MLP neurons of a small language model. Each row is named by its layer, matrix (up: input weights) and neuron, and shows model dimensions 0-159. Each number is 128 + 32 x the weight over its row's rms, rounded and kept within 0 to 255. Numbers have three digits each.
Before each neuron's rows, "fires on" lists the tokens most often at its 100 highest values on Wikipedia text that the model never trained on.

fires on: " h", "n", "h", " and", "ver"
L4.up22:172148163118116148155134103067069131111152098134099133089114141130101097097139114093122108176083171140129099179170203134174128172093163146103159206089152101114063094146102116133139195179121115142108042110099123124141121115114126136114198120150151111141116115132123153161165202160130107144130108116136101195122168088139142122076158100086152095140141135156101170149111106089115089091161109131128094095131095166174105096113135162087178083111176113105103165141152138174083142142045191

fires on: " St", " D", " R", " W", " C", "qu"
L2.up162:146179106105117148151186082114126113098052093130138158122150114097137091142112141187158106177132173111224104148109157136127122099139131164153123165131171195147127154099135176118151157147121146160099132150115130124148051127110095154109118102050148160165159127056172134088088129102143101097101119091134078125143095118187093138080137110169059119124079145162146099141137119106209123094097061137160120150184123118152129147186112114094127103125118105135085085084129143112133218121170142

fires on: " h", "H", "ri", "il", " b", "h"
L4.up10:151151111158122165093086159124122157112105090147144115134146080162120126120064138159171198076128150104152109120131124181128077131161162181108110134190097155133096129037163081098137099161101106107108174143157158085159123142152101117149071148124163114059164095065129137151102161183126168151165102137132134119093132106174137129068122159206131125096134128110073144093169134096170115087112129177130117142175119143123158137113106119125058134119148151124126144009115136135098106146076180

fires on: " and", "&"
L2.up379:115117162210052144153117097150187131140128136171113134111167082081164189111127175116107080192096115118100145133152118164104112163122142141098178092121108180092111093057099114120131193129146129075141134136116152104125124121065082118148169144076142093112134165111089113056191144143057198134108135137092166131088186121076094120121090110127121105159139119174140118147099115123186165128150129101120168196111147188113095141103158126132111115074171160134139076154080134128128121150119148

fires on: " W", "ver", "W", "N"
L4.up128:110162127147104117156219111131080129140126107135121157168128073141150142098173163133134131121147112095153059082145108123095111130168156099092111078151120092137081158140093144135151160163075148060184164100176131099130131099108091134165096164052163178147107076122128121144130178093156152039087108058128144158093125138155145087170101147136076107117148111116111120165125146150160162131119133166150083098178116152148170164149144189168101143180126128110107150066078178088142118163088098

fires on: "ation", "oc", "\n\n", "ip", "ord"
L2.up510:128148116072119171188097171099110133109156115184061162110163086120095153124099129157088110105129133077138175147153117125121163129196144124080080134144140071128112141141103126108131126076057255117118127126147156098145106130167161124141164212120070144148145121159093113094111158127124087079115066092120131174119131105146128117202116111169211139134126159112138122146143089146106143137100129215122155160116098142178100123155109129152111127138168110150106092152097096116150096160147067

fires on: " a", " |", " A", "st", " the"
L4.up480:106121147160050084195163137100077103133129159110149064184129135036124126158075102169109143118157108130094110110104106169108132166078104148088176128136137120130169102132112158120154072205202086116120119131146119108155116119100112161160134132090139104171149122131147142179118121125128138136169137106154168125156077114122057168150131175176150187115132146182092158092107115137062090148119101122156119166125120099056193105123096139075108135112133141094127142108081137193114109162179166

fires on: " w", " h"
L2.up240:157067132125079196150142121161136141109150177158176120184102200143120124192087087156170123171073092104145121159152123137128120169123139155106104109143126108142117156143114102125195137111120115133110108129175075128110103149036091114194091156096160127153092139044159124149110149106162132105067068111152133141168082137089119172189133139109135167159062088124110111094094026164133144163142159107138184130161117138118108175111073107095135123118135110139136143122136141100146108112084166

fires on: " m", " M", "oun", "le", "5", "m"
L4.up17:087133132192109101122101144084052091113141098161122120076148110119137131095132134197155158119137111109205069167089105145137126097130137154195087111171115096102089146137145087120180118148108195146137156150170133123162173126068120098103122127171144112131153156185105138136121154130113045093171087112144141124127116111096174149153116113126154119198091191073111106167162125139115155136178057149125133142099141092168116111131134111107069082083134128127125095174152152097145160105217080

fires on: "il", "h", "ur", " Ch", "ar"
L2.up151:074174097132094068134091142155083092139126109127111146160179070157152074148137112103159147140132064109141112090192173129110124124106072154086105137142093155163155156103138164146115130167169130077100154147129138150131122122141035103124151135074187146166090122115140142075094147145201133119125124140129144095178130149183092112146116101107130139125116176171138080078145099082150140111092165146134116125156085198106145180125122190163143107108080137147105151129152049087199090118170090

fires on: "et", "ut"
L2.up69:134169116165156183144061053118112145184128142154129106126178144141095155151140148137110140144139134213141156194145098115132131095167106135098106109128094150074131117163109131111160124183075088129096135171085097151183137106057183087141106119077138193138145141103164115085147123134115120148129164068082126115077138200122166098132093076150101152144112104160132080144139124125087137112161107145126106165144071126104172133156111131085101166145176102064096091135112207114117171140071094